{"num_hidden_layers": 11, "hidden_size": 256, "num_attention_heads": 8, "num_key_value_heads": 8, "head_dim": 32, "intermediate_size": 1024, "vocab_size": 8192, "hidden_act": "relu", "norm": "rmsnorm", "norm_place": "pre", "norm_eps": 1e-05, "positions": "rope", "rope_theta": 2060.0, "rope_fraction": 1.0, "qk_norm": false, "attn_scale": 0.177, "bias": "none", "tie_word_embeddings": false, "parallel_block": false, "init": "normal", "init_std_qkv": 0.0401, "init_std_o": 0.00854, "init_std_up": 0.0401, "init_std_down": 0.00427, "init_mimetic": 0.5, "optimizer": "adamw", "learning_rate": 0.00164, "lr_mult_up": 0.613, "beta1": 0.9, "beta2": 0.99, "lr_head": 0.00593, "max_grad_norm": 0.5, "warmup_steps": 517, "schedule": "wsd", "decay_fraction": 0.61, "decay_shape": "linear", "final_lr_fraction": 0.0, "batch_tokens": 65536, "max_seq_len": 256, "doc_mask": true, "train_tokens": 412500000, "max_steps": 6295, "dataset": "wikipedia_en"}
MLP neurons of a small language model. Each row is named by its layer, matrix (up: input weights) and neuron, and shows model dimensions 16-207. Each number is 128 + 24 x the weight over its row's rms, rounded and kept within 0 to 255. Numbers have three digits each.
Before each neuron's rows, "fires on" lists the tokens most often at its 100 highest values on Wikipedia text that the model never trained on.

fires on: "'", " out", "-", "red", "gr", " R"
L8.up676:108126119142172132137109144140161174128089170122088134094147147137122170132128088119126108120102116129161091113098113116130149160131132138133117124087169097087112144146122147141084088142117084110157140143149167134140127078092104134105156149088100155132118103077115143068118084160110150117120125117111195170126152111112132127144127167103087097136145128150127105125144122152103168166129131102100173125169122122130122131132111139130133089155165141136104094101138116131130142156132139084153133135157150126102127141091105084145084144117101122124142124123143110179156108094109129190

fires on: " b", " to", "b", " as", "4", " high"
L3.up838:158110096142130152129115146085135138082107108107093145105145100106102141149121109151144163124075112087109143125134123140226127115109102094147170150140140127122106115145152103124135154114111138131099190127151161186156128140132095105131102112096135096154173115115139132156078129110106105145117140139124119143143145131084173145125162149147132101172160118134125141111126115129136105107138124117114126130155181115112172173127165121095093105154099158093101144133155147113109128142098119126143148139139134136108129203126161139145094173149135153113120130130129164157142121101139143115

fires on: ",", ".", " and"
L6.up354:122064113114088167108131121105139132117106097149135133124126126141125136094149141146177109113126103130125106169113075145177094099138154123124135174171134091106122164169142153121141150125140103099106135100142165136148117122107132110149168096132129150155083107070126110141114118082112153155114106114142145121130111141145118129118121142137135101130149158115140119152123111117143156129116160109143140140149140132112141116178130132119136102145130108114107113142116182122118143148108153165114114110125125138149195105103122188081156167151129134125114103109080163105111103130113092065

fires on: " sh", " Sh", " ne", " Ne", "ia", " Be"
L8.up771:155123128122117118133119138126102124109120103125171168126100129157132161079108101111138119127130131156147140128074082167149095113093136126109152102108169160170108116084132131152129166151132092177109151147102122134135117131166115141104108081116082131121129149127127135126127121152107121121098152134093108093128126146143180136164117148107154134144136102109183154127137114147124103119194116127165156119130161111127114136138113121134113124109124127139141101141101154120108137120140102085105108120135105146155118073125159085102115137114116138110146174093113088137111189133086104158

fires on: ".", "pl", "4"
L6.up274:104104082147115128131108143099147129133107105149118135122117100116095146115135129142143119143141120133129136136143159136141134112138145138108122152142109104124110087153141134081094144105122186107143131084130163180164125135156111092120127092130131127161092061109124132147106145118104135178110107128093104074149122141152150129063157133151130083120169143128138096147126148121106134121123119136157113131135166113114162146185138106125124082123117127101116082166139145131138128145108125122111124132136101125142134094083121143114121190170102167163137115082139140146139147158108056120

fires on: ".", " I", "ath", " V", " William"
L5.up1023:155110113116131156091109151115106132141115121116130123104124121108135138127137149105114148101143124135163128113163115126116141115125137175134116098138161138094120128114095124157172109162139154150104176115118076134141162126111134141115151177128107137121159095134093128104145171142099151110083121150125095129156112177109158125121160183150176117133149143105127091129125103170117114107139146141113118134138179144118112067113112107124086125095121103134133131124130109185137108143136099139111160112117150133169155144140103115139108132138108087078120178081183122128125111166149097114

fires on: " with", " an", " a", ",", " initially"
L5.up988:153154136171140129116095106119167113118143136107117124124170098130137112133140157124142154178110132131102093079134139165133156109190144089138130128132146078132141146113129148104140132156131101087126149160144131148170122121133113155103137139093118130142143117161152148133099151162121105187128155091111158134123101086114154124159106192121147114128157101107120121151114141170133150103098121089155123137159086203131157110080196166087139100154117123118143101121106127170151142105132124136137087105141141122140106114141137103096097111124131119161146101122167142172151103097150131148

fires on: ".", ",", " John", " and"
L8.up852:143122161151173124104113097100119167143095095138116119123137128158113125080150120131128119097099104100111117115079154155113121090136138094147091124178122100097123102094103118119138124107098142112111119075132107155129147152096120100096107119126088158133138108106141126135090132133125125123131125121117143108122103141134140087120142132138090091145131106109146113131106136107128135114199164147214093155086171160131146128129142113086134145127076118112145160166126169149138177184148140126099119111152099132171131128113099116107113151134150144124127102123141112134138162133069105143

fires on: " was", ",", ".", " which", " that", " is"
L8.up730:170117170114092123122105107133134143102168108164117123142146132126095158077138138136140121181095132122134126090113100103161104095109161114114153101150140072129105122082139155115154154098155177151071121143075108178128139170129121142086140133144131127133090113087096157112151117111170134110108110122124111135145153103178156116129154129100141076117139098124125141108116138132123119126147121111171102137135154140128168094158105124116152109107121134123143094106112146148145109160140104146112167112150130129104164154125138079123060112150125115150112103108119099101145153156100135193

fires on: "\n", ".", ",", " which", " came"
L8.up163:140096152112148146120092163100152160095173118150084118152128123124091152113149139161148070137099106127115117123124181128144093115111143101139149170177120123107138119178127136105120126099119135085062122121107131157124111109087122116118166146136119141105124118073123119132148136099131143139129100125120129117099129128144199071098159138140106080109114158143105128156131140121098107128122140122135120146099165167099130124162165125129153115118105111104140106162121164130105208171122110106129143124132120135140173102155132090115112161146132152123177115110134130104150117165124124119

fires on: " |", " to", "4", "5", " on", " from"
L3.up77:089137149153127121119078110076126107136141144128112115119124143061127132125096106131151111109120122093097124140100113127165151135136111108173105144134137123119101129124080092078150110153127158156082186113080155196136125103124116130118150139104117140156065125158104157137089133138062123103153114110121119155126111134126113146122107180130137149080158153097143145156099129134088162114146117142160125146125122124125133112117115148130107057120122113112113119135090101146135168158155073053132126128107115136130124128132104114106136131136151115144124145099197116146188130134106142162

fires on: " was", "ad", " with", " as", " is", " became"
L5.up158:186117155170138128135096142138116093088138130097092128129126144106106171123146129122140121163121143153130114116115144138177109141151125146161134115070160102164107118088145129150113136112125127129059133106095133157152127138097131114114148135093109137155112140137124177114135148113116112105131066180108119148159127106173146116142116138119121133109148104108142159161132121140064112123138119130184188167127119190114154116131131167167121092121097137117093117191094155114109120136150161098134168101122095127135092148113161107103134146156149158139143135110174108140139126114148118150

fires on: " as", " is", " to", " =", " are", " through"
L5.up746:136136151087140119155147118148193091116147106090089099111171099165154097137141133102157146131126119144129155110099100116148121157117149137152157130099129076130128154086117083139177121121147145165138118121118148160136163120120098153078152144116107147118122155130123126122117144117109143124152125100117142104131103122150133086152106191121156140136128096071105138174126152105134148140093109121149120125133164157146138104121125138118093093140141106125103108164170157115150190138117079144151133121131091132113168125111139116109106157142093116153148128112154137137151128156138114146

fires on: "h", "w", "id", "—"
L5.up896:086149138123119112122109092129126078131144132157128121096119126111129085129119157134145137115110121150109095114130109144148137128116112116137101144124154097162115097110148087102110130157109174161107125115119081136122125128152154075152104160113113137171140120114092129114101126100110118138087064127136059132147128111142100104159144081117116125131127151133166114129125129139127149118129139202139149155122209131136127142152160110143114150137128153128122153152139168135110126086093145135097131174158128131130192134138146147139075155164083155134160116109136077140103128158190083129

fires on: "1", " fact", "2", "ic", " for", "3"
L3.up209:110129120138145151137107137174124135133114140094114145114107122105098131180123144126162113125082138125127112111123145175129111150106145104116142135160147146136159132152049111102133158154124107119140143110128101120131126117134093123137156147126128129168155122116099136154175117158147136166098124144109115154158140118087181145124163165198102157137144074093161132150125113110115109171123135086179124139149162140135128189188159148113125115151067104112122131140124170173114181108117099113115125094156128113104140113125131114142131125169106155132124148117154114131175151145124160094

fires on: " out", "ad", "ust", "u", "9", "own"
L3.up722:139122107127134168136090142116135125108135117143135129104117118181090181133104152125140141089129158134110113135115147153134155116134124144132118120127160153119113129147099145139142119142122155131083130138124119140138106123143139131129162135099115137142094107095112110111121137125116154111098118130094154142120075122077124087125158162106118108147115158124145145140095121137143078120133100121138186189132115141164148112147147142129128097160190119135077130126119116150145140095163159103190121126136132160138162132154110099167093114156139135124122111117113129123096158146152116193

fires on: " is", ")", " an", " a", "\n"
L6.up306:106126127116132128200135117155119124095142125133092149121135107142117107098081098120122111135142093126114121109113118098133130126118115116158102154101153143075117117109130082111157134118142133126079163109143137149160087090141105139077100148125137127114140136173109121097142127125087150161144076088096084159143142152108110074180177120097132123101105115080121154129134139113129118100166122114176162131145123118090147142159143155116131126134133152107131116087119107180129103121160147074125106108119138127149136156128140116136141147146132146105161120097121100137132168115160113139

fires on: "2", "4", "s", "3", "ed"
L5.up459:103104121170142136143142126128153134090131148084117163102102152111111121191166128174143127141130138111150137112112125163144134175086091094179131157141136124096165110147110113073130122119062135170150131148132102121137107136110135095110113135147142118137111151130104106091148142157130138135133127137105100175133161113165151149181131116175123161138129136120147131139117127106091113111129156121129141161162157157154154147208154155113125119148127133135116152115088096152118156170124186146107095096129139159112129124121162137114094134159106118162156149084112142099106126093132125136

fires on: "ed", "ud", "igned", "as"
L6.up380:146147117137124156128139096133106122112155137114147121134133079163121129141135156135161142152103203108091138061128137120140177151109130084079131144143141146101140123120105151103141132076164103139100128126085157142125132155108141178134132148120119170092123145139139134127061123087138119149109136079131111134165151155144117128118132180100116146123141133109151160109171132113091136114135129125148138176144107129108092140092174123121145142141101163125141163162090136176128157148133140074125093121169107142156152140133117140091111160142093140091133134094115106181133157124136134104

fires on: ",", " from", " to", " =", " into", " a"
L5.up660:139125152102150132104115132111142102122189119088139122087144126138113146158149106077131128119121143089120135103082122121157157126163165120123139165076147133116131109110127101152104136124140136130132143144067125194133111128125101145115144126136135125179125175150116152107118149114094140128165132089105136109128096135146139145151134194103115129092144116089112117133125166122129192110127150112123115146133125180121194090093109148142134143167110138123089112149124141134151191127088155144146130149109145138112109172126152104146130132154147146134164143133199131127157129106124142159

fires on: "v", "iv", " Mar", "ar", "ur", "am"
L5.up775:143141147113090089088150159133105104099139137084131135107155137129092067124124158146157123129054151100113125157092125130158109110141107124074116130126186103120119148126130113093120175130118121101131146156133142141121113073104135095138142158125081116135149149112081127118163128109100109142144116106102149122155139123123166105095099139103084135162172198148097140112122083161133141109095133088092129106114124103131125155145123137174101173143138150098117152078149147191154144148122117139112137138098113108161146165107118135136130166173147142153123117130146140138093132134136108140

fires on: ".", " .", "ius", " II", " V"
L6.up746:135103143157117100158133147156103122156128169115092142107142157136111139143137142129134130168103135124151128127120122137124124118056139120155118174144134095115128127114133112140132139084115129084138136088134131165143190110102133098118117061102093132122159100136142168141140144086120175139112107110122130136147117121118166149120138170127142146143137138145127130123119146110139138094157151109114109151118173137089146103113133122125114146136055139125106102149165130124152158179190167119119150120158104131141149115131129144106114124147136140159122118058141154132146125144123097150

fires on: " is", " gr", " was", " a", " s", " c"
L6.up115:098155154144165154170132141183137110143161159116090123115139128152111102135130095071152157097166141116130107116151145165141138147125142151171157132100158124090108106119107071119146162128146136141144133119096133132104118111145107147120138120137140150143124135126130143084076123103141148139153118122135101168151128138111117113114127147121126102097176085126148122163125153089110099109113095139141154134118096134134145140144131165094119142109127118128138111146155127136141144119140153106148127134121116152147174161135125090122106119156182078128145123106162097130145122151186125112

fires on: ")", " St", " R"
L8.up248:109111094122104108138205186133114136117140149118085107105110130165141149112135079102152150161122137109136114118089161133153124128144110104123129142111143099124100123126155128133156112136120100139141092171131141116123122167146109099092104110134117142136126165091124106142142103130138145110146117141125155133212102108139141116130158165117135131127126154111130113135162132118090147178124126140170119165206111157109149157155117115117101137175124128149131101188153146137103150181115134161101130132137149148079141125048113095155105152127089137121149132124170084121103110171111108149

fires on: " de", "-", "–", " of", " Le", " La"
L6.up457:187136126139154110127099129127158127125174121121091177152183122093138143117123124135149086174145158098130092168134129112113156132087173101143156135143177121128125175135124110135130131101138113105136160178126081148162125146113090177123126138119144132140091109128137116101107155115127153131100118121159089157140119096171147139108160167166135143091107090120151134140125111113099120096143132154129157149121092135150146127118111124115136115199160130113128154142075127126142139121152120158132094123101119160095140132125140121116058128134155114130153136072096138126171108127147123147

fires on: "-", "'", " of"
L5.up378:115154147108114114107128127125139082129171129128122142126089137134134122159140131124130122155127139129158116128121131081098133117115136131169118151138150101124095123114122119136131150088080150167133124103081090124143102094142123161133129143135100124120107151176094080108095107116085094134140119103128147150156100077138132147118131165122092155126140097119164173110154097140089093137165152154129178116114102114113139120107126153082146121141130134142150167136081142143105155105106169106128090123124145148081135104136149080137123120141131122119154148105131126144156150122097106144

fires on: ";", "9", " .", "5", ","
L3.up1013:134129127136146136129125114146114095101118142099132130090077114112174165161131107102147169132145136117156162168160159152143140127114144153109154157130150093102097106144148143110161143128134146158096125119076090158149131133159130147099157106112133126119093160143117127154149067150099110103083157082078125136124118128114136114136140166115118084129126125124157106117128159106142186168124107129155124143164135197172126165105163130167103155124130141093122124148068130156120199145122149113168141133125112146114157140137139122083148128145139092119124133064136154131188120148147122106

fires on: " in", "if", " from", " to", " on"
L3.up71:113132147126161166059114110137179107104149131104151092110130119097090160127143094112142153116131120121159110145130127162153130137135112116101157135158144124101162146084113125122147142142118093128128151164121120165194146121124105102120110127123064138179102175132131109115123161148156095116109130139138107116124117102149122136132106159139140068107153135118133125113160160171133145132096142130109151162156138164108173114118116145105144123157149148087148135112138145130131180089160107123135131107098176119108130182121113115124138133176143169156092147137165132124137125103086140127